config.yaml
num_hidden_layers: 16
hidden_size: 192
num_attention_heads: 6
num_key_value_heads: 6
head_dim: 64
intermediate_size: 768
vocab_size: 2048
hidden_act: "gelu"
norm: "layernorm"
norm_place: "pre"
norm_eps: 1e-06
positions: "learned"
qk_norm: false
attn_scale: 0.125
bias: "none"
tie_word_embeddings: true
parallel_block: false
init: "uniform"
init_std_qkv: 0.0262
init_std_o: 0.00463
init_std_up: 0.0262
init_std_down: 0.00463
optimizer: "muon_variant"
learning_rate: 0.00727
lr_mult_down: 0.7
beta1: 0.95
lr_head: 0.00984
max_grad_norm: 2.0
warmup_steps: 200
schedule: "wsd"
decay_fraction: 1.0
decay_shape: "cos"
final_lr_fraction: 0.05
batch_tokens: 32768
max_seq_len: 256
doc_mask: true
train_tokens: 158300000
max_steps: 4831
dataset: "wikipedia_en"
MLP neurons of a small language model. Each row is named by its layer, matrix (up: input weights) and neuron, and shows model dimensions 64-159. Each number is 128 + 24 x the weight over its row's rms, rounded and kept within 0 to 255. Numbers have three digits each.
After each neuron's rows, "fires on" lists the tokens most often at its 100 highest values on Wikipedia text that the model never trained on.

L4.up443:140090076146098151175121161148114131105135105094098118116151136099145140095165120091146154116116127154110155154127142124146117144123104151091094120129121153120134150123121172105082106111138162148101136106142092091133097093168122129111111121156112190115107111162127143121101108128107144116
fires on: "ose", ".", "se", "y", "is"

L9.up376:133124118158132142105165105138103093085122154087118125101131148195142102127097093157135095134111114154116116122095149132160145131106139099138071134153145141141167150127120139131146088103129145112109151091166134178096177104117145133141119093171103131124122111130137162148118125128151137147
fires on: "ing", "en", "ly", "y", "h", "s"

L5.up702:086162112121104143138121108168194178105150156134125133121111143126110125095131134106145128144159115191119078123172111128129111119106172130109116119121114105103119091149153123138105157101093154132117112144077151187133152144158164111117081115107127145098136125114147091110128130111114136140
fires on: "h", "t", "em", "a", "ol", "e"

L8.up448:158081114103121139131095106099144114134175144111146136117133085088087105162135101154142108127117158098109097095146150147117149131133097151089130130151141149107104147114115104155165140120162107110099119100120170117149154160111115113143125085088148146118125134161076112141169128144124150132
fires on: "n", "ian", "l", "hen", " al"

L13.up743:116139156105100088078137118123115167126147163160092138140131153154085078101117113192137162109119140080121140139171133128157154150141158111108096131132097130114106123096188080136109072082148131165110139104107118124149118103137109112129130113112105115109138150116121151121125155093116143105
fires on: " and", "ese", ",", " M", "il"

L2.up662:149127137157130132166094169137101130131130083113147149126121070170119115128158126172154096118127103145141078147142113110148174149120122140155113118092140060140092164152141137137138132150176111149154131119119116097120089127144138156092141165129083100112159141111172128117082112093178173141
fires on: " st", " sh", " sc", " sp"

L9.up287:108128119118124163122100113111144165113078138084096115164131129163121120140136123133147113119146130091127084109142104151145143113090112154140140101091132142131146147176116087092177121131100142128095159101179124122168129160107079110184126111155132140126089153137127132153156135097165100127
fires on: "le", "on", "ed", " under", "very", " over"

L2.up477:098149112115110138154134141121092106113149118097164156132146112102130132110103141122138086111125104085152117116123156159128097156152142130159114157157120106126088121151172109160121162162129126095148136111119115123123147096132094145085118166124141116091138159098146148106117081139099104124
fires on: "D", "P", "ear", " mov", " deb", "ounc"

L7.up7:166084109101140135137113136147104169086091131124134151168129113149108093165134096142120146144168095135181169112112099178110158081110129148136105111122146126105132147093141067146089129111126106120126167125138137131163138147102148147146093125124141146150092106101148149149155101144177119146
fires on: "ing", "ed", "le", "ace", "ce"

L2.up149:131082087145097125135123141121146103102122150103145119104066119178111114145134173114069139132121141075149106105179134127114106139105137103128118146145155180130131109123117117162125124081136149119153103113147142135158102161110136131125137110092143148149145139108137117150098112141144121090
fires on: " un", " more", "ternational", " Un", " place", "port"

L7.up23:117110098093124113164145119116095121113151100105110144115067172130149117108131120105115124124123127152144094125155114116106092140089114110140159099111147106130128140088155192163118094106172113109143136118152135153144155144114104082128131162133139107134122098095150106136110121138120156162
fires on: "e", "a", "ale", "o,", "a,", " |"

L13.up487:108105135148144091140125100170116083141166140129121136113112185127113151115109147142097151135142152146098103115136143089117104118123138121153082131135145104117138170158182098108146122123169146161144146118152146073108119107121132127124107130129122135110113186168138137103080125141119114138
fires on: " Mar", "ar", "un", "en"

L5.up436:119177097157131138143126123162097139135111119121111096193141122148147138082153143100101153131182125146185124103189094146114084142115128124131129142111156152141076134105162095111120134084080152124109154128121144142174110139131148139159139116123136127130098123146113078106104142143107123140
fires on: "a", "-", "E", "A", "/", "==="

L4.up642:090128098141121122137101131163083138157139117149151141138104128138110163109109092159106100152127087132111136108138133151100146118145152161135121159152103141099099137108106164116126114104157105119145090140142120126137136129142126142148095126113100121126152086170157061177125089129138132153
fires on: "'s", "ions", "ents", "ically", "ities"

L5.up662:086157184154136148152125112077072128205123111131105102158132131132154137097137101063137124109137109114140149195125126097192140146086163130146095107137120185153116136122124158125125146125122142181134112117109148088122100125115137141133143156138108113167115142102155092133108113129120131152
fires on: "ron", "rit", "oin", "le", "ax", "it"

L4.up380:154140142094157142144130096122081123115145090135152142084044148139134162067131098105098108135151130153123119117141157125134107162138108168157124115151125086125068156151133162093165139114144065128112145153128133143126162133111127141124140100143129147096102096130156125166144123145128134106
fires on: "n", " born", " one", "er", "re", "i"

L2.up469:176125157170140165162113124144111117123163134091133128138108104151116102095113117107115114144116134139136118089127117150146078134075135127142118109116146157158149104138146106174136086165145111157127130111103091109080113096102139115121119095096125086126137123152179161119162115141168107154
fires on: " ac", "ourn", " int", "hen", "ont"

L4.up468:153146121155116156186127105102181110121167131133136141112126132112167139106123105126129140170141109087130116135122096094121161163113100160122109132153112136136065103168129139117098102141116157127085083127129173144128150133134119174143101104185098101141149117150147148174157129132153130107
fires on: "s", "ll", "in", " that", "ther", "ith"

L7.up371:119074087107126134088155157134188129108136171125092108132167101182119114137123143096115126163081138086166122113140135115093116175138114100125072144119139155127119109107122133150089154130137123117147107118121149146147128103113163120138119116094171136129148163118098148147084107166124128159
fires on: "ch", "u", "ult", "ruct", "at", "ur"

L13.up721:162131160110147107118135108170112097138109096158143101120137133159081101158093151167151134154096117134120142130088162136150121133120115141110129187126129122133100130152121134148077125103142129137165100135104108093130173137097116124089141139115103109143088158091122147140172142119137155106
fires on: " the", " M", " in", "th", " B", " ("

L5.up234:094133127145119159133144115152150146146117102128147108157126133107111133099156144137071131110153162121136097140172114163122117117129132159165135095108109106159124184127132104112163112125130116111105131120156128127113116120137117163147110095128123141102134136095145150121128179165132139139
fires on: " and", "-", " &", "/", " G"

L5.up634:116101116161134112122134170077126124120120155162097123098153078175131124183126123123189125129117109131125091124121170090137129149123117142092123131140095150147136107118157127154160147122122144135085142129132118065130138109142135122127203143113111140116129123125131130115144137131133142104
fires on: " n", " N", "n"

L6.up22:137126117114106128165132116098135120128127113110159135116114152100123171106094115159116106163095161111134145190114107131161148149126154145114137108105131148117141125157092115180130151152109112119151103129126125152136088159118117153135112175091139116175141131162157119125128093155117133094
fires on: "ual", " American", "ional", "ian", "ract", "iet"

L11.up161:114125142125115131097113122105140125128096098136136119105106126108146121144133097105112132137150106132131128165052170102095136124125131089106120139169130122129131165114107108136104177110144104115130169114156109146154150143177115147147104090147109157154135144101137098157166116151067092114
fires on: " n", " N", " ent", " main", "id", " con"

L9.up246:129142107098143142163123127123077169102113110104126089152128117117142076102120139188116120123120086109170160149132120141114151130116198132116077157135142136105124142124139115120107122094150136099171152107113154103135126127120156145140099145151143136070125167084123102129172139146114092105
fires on: "ia", "y", "ore", "and", "il", "ina"

L6.up37:138153115122150144114169104143123090123124169096128138156095133128095120117139099129142155101084137117117150117151099119113136121138103066163094163188107152068136156113125123142147126119092172080116162083152146102098169111092125129126130142129104130163140132133106128135125083149142151133
fires on: "1", "0", "y", "1,", "ly", "5"

L9.up435:097144138127156159122195163096093168145130136124111087174136117103117110126121153102064118113131137149137090137129125166121116103112120111133116129144139138159143161083147113141094144116155109124115193129114127080112152108079140143172179117113141131165134155142120092092098123073156119140
fires on: "-", " vi", " n", "reat", "est", "le"

L9.up200:105161139128175116127114121154162120135109150122117208129119142116096160137154079138092154128153140091142110085125163123133152139110120144122125154110153146096129090115086125145114105129126100101096127146131162128119095145155124122125106126164101116111121116164112137140096162151135106130
fires on: "t", "ch", "g", "ff", "c", "r"

L6.up155:111133133154132136145065147114090158117122147126120112113105171139118129139158102140106158144122133143131176148143135133126133116119122110097122161096124163145155097161164137138139132133124106125100107146133136067128139097123138166120125119093166158189128166137156118149176139063065126103
fires on: " it", "c", "inc", "t"

L9.up65:097112111146116147169106128131124152099153106130138123090126148144098152170137105117113145140168152105129148174134092145138148156125071160070125127147132145159141108110147111161123161156127111081091153080095193093118140104111142126128093131108135151137106108134123158134123177133097164148
fires on: "c", "ch", "ac", "inc"

L4.up341:117088134176129103102148144130115105177138087113155153184143120127152148095120111100149131104098080118135137156197165158121135139115139111112081123153139109110161173127175121120109108147114187126152148143121119095133145075171095093116115128147104124153163158121126161132119096115065145134
fires on: "op", "ot"

L13.up399:122097122084151135086133123100106097101135128135125141156131140175088088112104150185140121140129095100136098128111123143143193096154154130118111138125124151149131154138132114148089103107154112189098149106129105123116130116128117173142126147159062124164142142102130128143152117117151147131
fires on: " and", ",", ":", "ese"

L6.up217:110164147114055123130133182119086138132115079075121113099133136131134117112124153137134103141150138107157097069139119105129122130184139133175145146131132152183127172129146123170161145115135131129133159113132138120143178092114124160140131148124122135109154135134091132120102124105129098123
fires on: "en", "/", "S", "(", "–", " per"

L9.up271:153115126135124149146097136163118127111159091143140071127178125130104141072100135147132117138142121115126142111146149140097195107115110136121105139105148111104196156118116140131156092109118119136141128158138141077152130115137118164124178130148101115138111153167108128128107116111103139142
fires on: "if", "b", " e", "f", "ar", "i"

L7.up303:140128112163157179089113080129112121169133130145138122150118114173132113160128101131084115093160112161130156117127155098113113148118153146154111132130145169152090090144109159122148131139091140140104099112097165106102129120161137115174123152126123085145114114122115124090165103077150109155
fires on: "ol", "it", "w", "ce", "inc", "le"

L8.up4:134105122123126163136138174114126130079103152146063098152095112135081105139136093117119114129129128138143149104087123172173106139150105109110117147082141096139149093185124115136112132098172117111099144092151139103104140153095123158124118138157155130176074090114125080148142126163138129199
fires on: "b", "e", "le", " Ele", " ele", "ce"

L11.up743:165146107154146098140152172131138139102145133138165134123121107149168157135100140121128112122117155097156077143117117087156117105153082064075113141109138109152141180120129128117080126120138066122144142123115119130109120125156160141171128101092129133150106150165068147117172119150084100096
fires on: " rel", " d", "l", "r", " del"

L6.up658:159107112176132171117121084108089152158125130136128151151164134107135115123104128141142158128121076148108179152166105103144118128128143118119137127121139105112118123116114165135131133118140121121106129124136146161166160109113114143164132073129128144124094102115116156150132127138099140189
fires on: "ro", "w", "ck", "le", "r", "ace"

L5.up369:150099130120145118104151148119120080131165123153119110142111150112114167126090144153094125133148097124119129147114146154119126099091138116081109116131082135133132128118144114100149095106187071114124166109067092167115098125105111125161173137151117087143132144090153151126092157128127108139
fires on: " a", "ail", "il", "ill", " A", "igh"

L5.up553:150140098147171133167157129142124128154097175133115087161106105132118101129092115106130105125137103147115140142156136132135145176119121119145112080082156119115125143174131116138112119103116137127155138182142128130119126104189142062165144118128072101133149164134146123117130132113103136150
fires on: "ort", "s", "et", "ays", "le", "ey"

L9.up114:121137104163130140153127054141114126149124080130084117105184117132139127129146117154144146100082109146105162157146077112122153142138077133098132160096157138140065121121126122155157125114143104101092152085111127114125123147129155129136130141128125175104136133113135110148160112152119132090
fires on: "it", "o", " $", "ro", "ol"

L13.up84:112109095131126129083107138123080140159110159130140130131103121123140193156122075168123111170095097111117145117108125074154126130093113135097142130145110126151142109168114118098149167155167101102135136159160113124103126119134139127161154125117167141112152137113118153105116142116164179128
fires on: " E", " e", "E", " le", " rele", " (2"

L8.up628:136102133073103135156120141089157126168108051136146136168135106122137109109109128117113146090106146140119084165126095120124120085134117125137148113150128127134155103146147120129122111121151096142132138135176141094148120156121156124158116107097185093148093133201112113134127089142125144131
fires on: "z", "iz", "g", "ok", "vers"

L8.up757:147121094099133103117160140096104154122110105118156095162127105110151160173082143112134128095122127164129089153148128154116091099162133110117163143132113118159144108134100168104126099169135137102129107088132111144174167107129139146128132149099117096146093147101124155137128119114145157131
fires on: "im", "v", "ov", "it", "as"

L8.up645:155124105108161108142107122128106145170125158165154128124140186143083134102103106143131127111100149112144125162138127110098093139123109136141131102109148154182113136103130138129125146147122116120134134118099134125137113080095127095118100108108120096089143164163143072136126125133105120134
fires on: "omen", "ur", "ron", "el", "en", "c"

L8.up657:128155099102111136138135080130145095117164140145152085127139131135141135107150103183122091168130144095097113120106152122123149111132114151170116141149105121153136129134114127148164112126150113075131117079149135105157120096114112125124091097118138112102146114122156123133157107171157116110
fires on: " him", "y", " Bar", "ents", " his", " died"

L13.up470:109117140111138106111132097138144138148187129144151091121120136105133131160094114121118118132116076127099136164132130123104094137151159139122110143097168142147152152151090113087130098136143160137156143140114143070154107171147131106150158110097103122079119117071133163151088093116122163144
fires on: "m", "im", " v", " Em", " am", "M"

L9.up724:119143087105110138116128109166112169103117125146111122121142119125119116118177118126100120128143145139197137107107151125117096154142124129175160133114114131098133096137113117130126118094167089094100121139127123155141132128121147116143148165136111116139078120143154141105151145124164123108
fires on: "artment", "ou", "ru", "he", "um", "-"

L9.up511:164124124100138127145098150097118181162141146087125099124126141147073138116124103160096127178132119093136133121136114104167167142102150136115152115129143132122138102109111136128116163105170113119124180074187157075114126152123147107096090142102137135111115177128092120093124159095113125101
fires on: "ia", " France", "is", "land", "ain", "ina"

L4.up351:121118108124126107127154089162131103103076120155178127144144147151133181136149067130110129098139151137123121143137163129101132107130086107120152138086134149168089102119200145152116165087159127117113091149137151112061122100155139105146117131132101104141155159120113173107129153151100159140
fires on: " O", " inc", "pp", " int", " ad"

L6.up608:186105126156138122154109118132104146089139191105122118167134127094163122128142115113140118162101198160121100145135103135123123171145138107121150128117118097126155132153120128155116136118185142134135152099121145110100110101137149164168097069115135101104156077098104128170142120181125116134
fires on: "h", "g", "n", "ro"

L2.up78:160120207123109146115071135108132156095165139089115169089133134145121111122138137133138129112118121127136120110120111123140153169110123119151150160080123135104097120145129144109147126103195125138121156132131136111171086075104107134144146130108132120130123143071141187093138163116098113119
fires on: "=", "–201", " has", " play", " played"

L4.up98:134150123152138162153120128153142083126164076134139130117121115161174132145161131133133111115116142122149128169157120131188136115099147176137172115109159113130141169144117116122167118106112181099118170115145123130079118146111099089111131125117134149122163135137109098116135130169122119141
fires on: "er", "her", "e", "um", "ict", "in"

L6.up596:117128106122153135152130140160099116136141115121135135111125122143109122098099142120128149140116152141125119155129104163145120155123106131199119133141128102118134182091125095097119107126148134138127146163099114111138139146145093105151153115103132140098147094103116125121142069115146122160
fires on: "an", "er", "ann", "al", "N", "on"

L5.up73:127131141126141203164140139145143126148133114121161143083123092122141116102098162177132120122099123109140125152109122167140149155080156118101133121118128156148117121121141141110102142141093108110180101139145091093122154125136094103155178128130151123100151170098161102144112092163114117096
fires on: " team", "en", " season", " won", "ven"

L2.up69:157183075166144117132125096090076162109152128125118174145118088135127112124131166194127152141080132075138125134149136149114133127136142146096076135072118130119135146118125126111122123121113146118116107122107063149112164125133111103155133116130152135145078142085164138165117149097116128151
fires on: "ite", " ent", " one", " house", " und"

L4.up153:130141138121162130144107119115161147148168148122144178107077160110149144116095106176087116168107138121129122089117091156166107154111107117131138102112148132101130116130170155144144126120154105110133138158182165114158114152079083114111075138111150139100137122138103100138091102132140116178
fires on: "a", "o", "e", "g", "re", "ro"

L6.up684:129123131070138113090149187157126126127103132162100165106092110137122128136143086107113095096109123128130129149114146120125158155103122083115135120150136150110099143162116174090147106116127194123102100109113122123118132139145140076152147157121128127155130169136111116086099120121104148130
fires on: "an", "ed", "le", "e", "ad"

L7.up397:160086053168136149124145150125127136103141109144137155134064167097128142109108137129163100126129171155141116145124112120131111133125111120147181094120156099116114105148142109172143110126151114075159152098104134112145165107086129107122153134146130131086143168124125094149152107134118122093
fires on: "on", "en", "l", "pl", "r"

L9.up219:084145134177116100137128123140147155103125146077131130104134140151113137146087126117110154151140116119137112105178138105166142081126150110110161182164151140111144147093102099093134093109096117119115126166135135145109097122128091092169092144129105095135149086141149128112154118143157127096
fires on: "g", "ail", "ed", "ch", "ak", "ath"

L4.up567:121109128156093091115123100112081130138132135143136137150133135134116137102128144138110124145120102116111144157204147085146129061099183107146123120165123123109143135142114200128077125112133184149102140116175111088157141105189095120158123100166112076166136135113092173110133130164139131120
fires on: " v", "V", "op", "oc", "G", "="

L6.up559:123099134097137176141153166088120126117155119136134120140138130143192130137138130099099082101089157156153103127108130107128146139129142132078154118158112109120169123136094155132104110112159141082125155098099129114158139150113118143147138137112144085144124156150153098104130084080139108132
fires on: "it", "est", "ut"

L8.up364:111112082151096086191115146091108132132112111114104106167117135099143129137128132053123115102132150157153138139131124137154096099120144114117097142142119125132157099165110150141136101132114157160135146117120147098094128083170160121132128118114124133142122081167181114139101150144115166120
fires on: "ro", "se", "c", "our", "y", "the"

L8.up36:186141101102196124114097107155121119126155139113110165101104135161161126145138152136131144142086078098130115144104100158119116177132114132099117134163097127119128166133134106152121129120132167162093117121093129129119134130157151094146101121144120181132121135136142126142136123123108139091
fires on: "er", "i", "n", "a", "in", "l"

L2.up253:120089103145159163176111147117157079155143085120109140107120102137130111179143158132133138102156120147143142105111110143140102108117105153080141094120113137140131063120152156131094138103109160155103128096137113126166093162124132143174082145154084147120116146125141089103144116143105153127
fires on: "o", " age", "co", "ome", " there"

L9.up146:115122120139164136086120117183116123101134140116149172128138140115122134134084122123143102145086154130132144094113141153159090145107092162129140173141083137111129136127119107122147130125144099124115131127125129134103115152167097071171129151125145178114116128130196121111155155134152159122
fires on: " U", " E", "un", "l", "E"

L4.up193:149148168161074117099098193141107138098148148111132182088153138180137077110124106135138144093109152126155154118125162140162114131123103107117124143119141148109112115106117149138125078145139121160111133084147157081104102120139110081119135089097150107126065116154121127111135140105116134122
fires on: " a", " has", " an", "ly", "=", "ies"

L6.up82:130124130175150147167136087168155151164124113120140113167155136123151138147156193110137108084086175130088124115142137125172117167123103160128131155123103112122102108086176106160120127132130104105137161144104126111128109116132134096173121168126125139151153109117106107141115099140106074151
fires on: "o", "h", "it", "qu", "ol", "ed"

L5.up764:152152127151125140144111078144158147118100153108094133143149131115082104173138161094126092148099125113111085138216133141118098091106103169160116146152151144149121140113082147153174123109130169140134087113131131120115094145134111101143164123126104139106152111121109156116112134140101136091
fires on: " 2020", " un", " Un", "ra", " 2016"

L2.up219:113134118127117144140135132104092161121145157106152112145117131136150121134113161118155117153108184101146106126117119127141113148069109133129095188110123170101072134175135118156130099069131158115133170132159151137107107135169143095135118128139134107141115162123110142178126164115087169138
fires on: " res", " Res", "un", " dist", "icip", "ivers"

L8.up424:124130128114106133098090122135168109111154122111139141085087134141104140118144113099132129111153120090099158169160137111114186144112132142163131091141111131107121121135091106118125132120097094123109131146173137140166148128112113079107160164142105154120125074157155125158136129133146132117
fires on: "res", "r", "es", "i", "er", "re"

L6.up407:123112114160146160166206140141109102114131138125116158132147138130112135113107130145191095137120126129144153148067117148135083112082109132112076166092165114120093085110091169130144122133135114153119145109122110131104123125145130177135102170145146131151132108136142109120150161151139110138
fires on: " De", " re", "o", " Re", " go"

L8.up743:127171130125102105106098132149116115152166142141166110163162118168145081118177154149090119140160144096137082108127122110142137115123108134121103111121143112138114141131132158138134119131118110147109174133131137129177103078140092137091132142103141101142146179166123108148094140094101098143
fires on: "op", "y", "a", "or", "oc"

L6.up120:118166151179108101146138127133124128149144060071134130127107100092117109148124149091119164143149107099115145077126108100153137128122139194157088095165122127165111137139160119125135107109147101121101120150116121162128096136086157182136100132159168147113174159115142170118147126114136093091
fires on: "S", "ill", ".", "/", "is"

L5.up555:130111105122143145113157129138079158118154118122081166174152130124087154132185099115124087144095119135103119182133140120124142100124158124134135154110123139132149104126168159112127109121173157148092101124114109110126163160150123067148132153116112133124145148139091140100160156108138088107
fires on: "ed", "ou", "out", "ate", "en", "e"

L2.up279:092112150098108140138124104093147162118111093138125172103133096174109150186155161080133149105132133110127106118112096119115156110120084171131118121133138119146163139114111139168146151129101114129114121126170127063132138119170112126122148083133138108087131119097101104095155154147136181146
fires on: " n", " per"

L2.up726:145149109127157120139130125115165107125149092130102120127156173121102150167091173122081108128138117163159118094159146101182117113113099125119143118138139065140115119116136139131109121148136130121184095127161174143124114141128120121167124190152153087124130085150136153172124148100101130125
fires on: "old", " used", "iven", " found", "ell", "amed"

L8.up508:151120090178149145145136135127136128138107145149171153163136088109156146138105151102108097108133159109116125131113134110112135159139125115093154100138149113101117138117112162122108074111166110091129154082101118145129110177140108132147129097111118105140101124104090080133163126160143159115
fires on: "r", "l", "el", "-p", "u"

L5.up173:188152131103097113135080094095125168042158105097126139087141125143167112106124104144144147155143141109122149112119098111142160132109108076130140156154135106122117151150124100107106124134105122145111129123089136164114123071122088154120126118153156163110130121128109084146127121107104149148
fires on: "l", "el", "ak", "k", "ad"

L2.up465:134069137153139089196116161098123171135127089143082099125178094131118109149129099156120165128164139122104084126135123110156150123130094134099147158142160146128151115100159131113130123087144106089135128101162154130116161161120147123146113153162088139158156163108109123103094174112125124117
fires on: " and", " bus", " until", " sim", " or", " s"

L11.up277:092111138120106141118148099132101120098139138085109098134162156139126155110120119126116157085126126124083129146114107112154143118115102117119088151132124142113202132139098133145121123133124139118128102133152160119120091136189153156152169112119143110135138138141089151142110111086103138138
fires on: " h", " f", "h", "b", "f", " hel"

L11.up229:113142114114156114145139083131170144103133129132130117119173166159128121137153107142131139110126131098130147127156100148160084070113071120097199100157164113121142092114153134109134121099113116088129130129147132114109144158130121142129132160116108141169130129119111148152116132135101081183
fires on: "\n", " and", " the", " |", " or", "c"

L2.up180:150117122091156154131134166100107103145160113136134110121074128113107157141121132153138134098156161118127130125149148113095106119112139096145138165098147125153100135147187121147144148128144134116097148097163122104119091130138089126148114095130129100131120150081159178123132165131122175151
fires on: "inc", " a", "v", " inc", "pp", " football"

L4.up314:085134083098146076127129128126079089105081117143129124118142157143156116085126128106159152122164143143091152170122110122093129144137141117119102087111160108118119125168115144131117105150147119101134157146141142111130071123142134081139138156121095083143165135189127134187109141085103151110
fires on: " Gr", " acc", "le", "ays"

L9.up6:149150078115124123177120132149094114143122109151118137093148148131121188124125118123142149119093115164130157121151150107155149164144091116143109100136106131091092167103137145140098120117130134139101118156078164102150102133118134120159111104137120150121133102152128068125121091171143078131
fires on: "el", "l", "on"

L11.up349:119109126116102130119137135150139129101186148156150090150144119122137150133091115105124170123114125128135057106131123160093100120103116112080120124098100149130127120156119177147112126119135116114112116139105186138108115163142162149124130108118143126083095121116150114138131131092153134108
fires on: " H", "em", "h", "ut", "um"

L13.up68:094127137127109072133135147124134094135160108142148066086130133158172139159135117103098120141113166132118093165098104105096119147157142150120163102176146127122120123119094163134137159123167136129130079096122140138115153131110136092121144177106131129146173121180136132137103134108160119128
fires on: "ri", "v", "u", "por", "is", "it"

L7.up641:098129101156097131129137138138125130168191142140144129127176115153093122067134174119128142121144161095123125118074119118130114104122159097136121118145145076122144096154133173137160133135170137113114136160143173112178129137153118126091164154105133176133134199120122138116148098098091166129
fires on: "im", "op", "et", "ir", "em", "or"

L6.up582:144133128139140135128121208135076127125108109159123132144127125161165105108137139099157124134126168146118081133106119113123098187133085127098109113060169146122084126118098144131095109108136131125119107110136139111123101134172150078135120131111135168129080143156134103157133114121164120131
fires on: "h", "t", "ar", "o", "er", "n"

L6.up151:184120123105160139112130141131139124127133142133119130088134119077188138141129157088112143140160082104116139144148100129147122164122086128127085175135125142134141183081127120133128126114148153148118147137114133177090102124161130128106131168128144149116131132127136073160134130137140139105
fires on: "y", "v", "im", "ect", "ov"

L7.up626:120153104162160134126108153138128143118161123133118125111117167126140132139094154129114136169112120111129092129121130107183183094124154144108069123119151129128090100121136165133142147145143123177091117111112106137142141129130111096188103129140139126106099115112138136149091144119126176105
fires on: " one", "0", "ite", "au", "ome"

L4.up471:124126093128165182134113124148152112124110134118153122137105150158117145115107102105107136097141136117086158195149105156119166138142105135137114131161100107120175095119129114199156105133102135128084096083130137125118136165151158175091135082118082087111116106141115089116109137120106146134
fires on: "id", "ind", "a", "ast", "n"

L2.up641:125132124087125148141114112113115159093077115130107117108153100150108150121129163093114162143156149086120132158142116127129122112148092121097151121148132142166112092129127127151133126142118132126127102123135163123129170138148169121173132116165156127118109096112124115122118148159118139124
fires on: " per", " d", " age", "very", " there"

L9.up250:114131124112106118114131083093124147121127122140123140145127168112079126131146110155107151128099094131145142124140119137101118079076138097153171129113115119124121099122117112135110184084118179110109130139112150110126157128139134116150106146094140135085122136126107075156132120100135080139
fires on: "in", "t", "e", "am", "a", "c"

L9.up97:143140117149130097110117100132089138083133133106134132148141082110112126138155150135122167122143148147149147148130193126136126196124098125100116093097122094128145121110132097100167103095130141150163140132122124114144143128136123131167125144125123117144172099105151125164119164103127116127
fires on: " ar", "ar", " cent", " Ar", "ap"

L5.up554:119159161164163135117114150121114167118148142134139132107111102164128141149101168117098148127150107140156121151127128117136131126149158155121130092118116178114119125169136111165143101116081154122106093120093135123152098100093174105128122121119126113146151116130115162146114171128126150106
fires on: "s", "in", "res", " cons"

L7.up274:151116135098164107160072149123086148136145179107139121111108119090162091123141133090143130123111164107125066144155151153148126147101101136115129095081096141142115124130108138139120115087143094192114126126143144118155127126131141113141099098156140164082120118131128100156162089120114136142
fires on: "n", "h", "e", "l"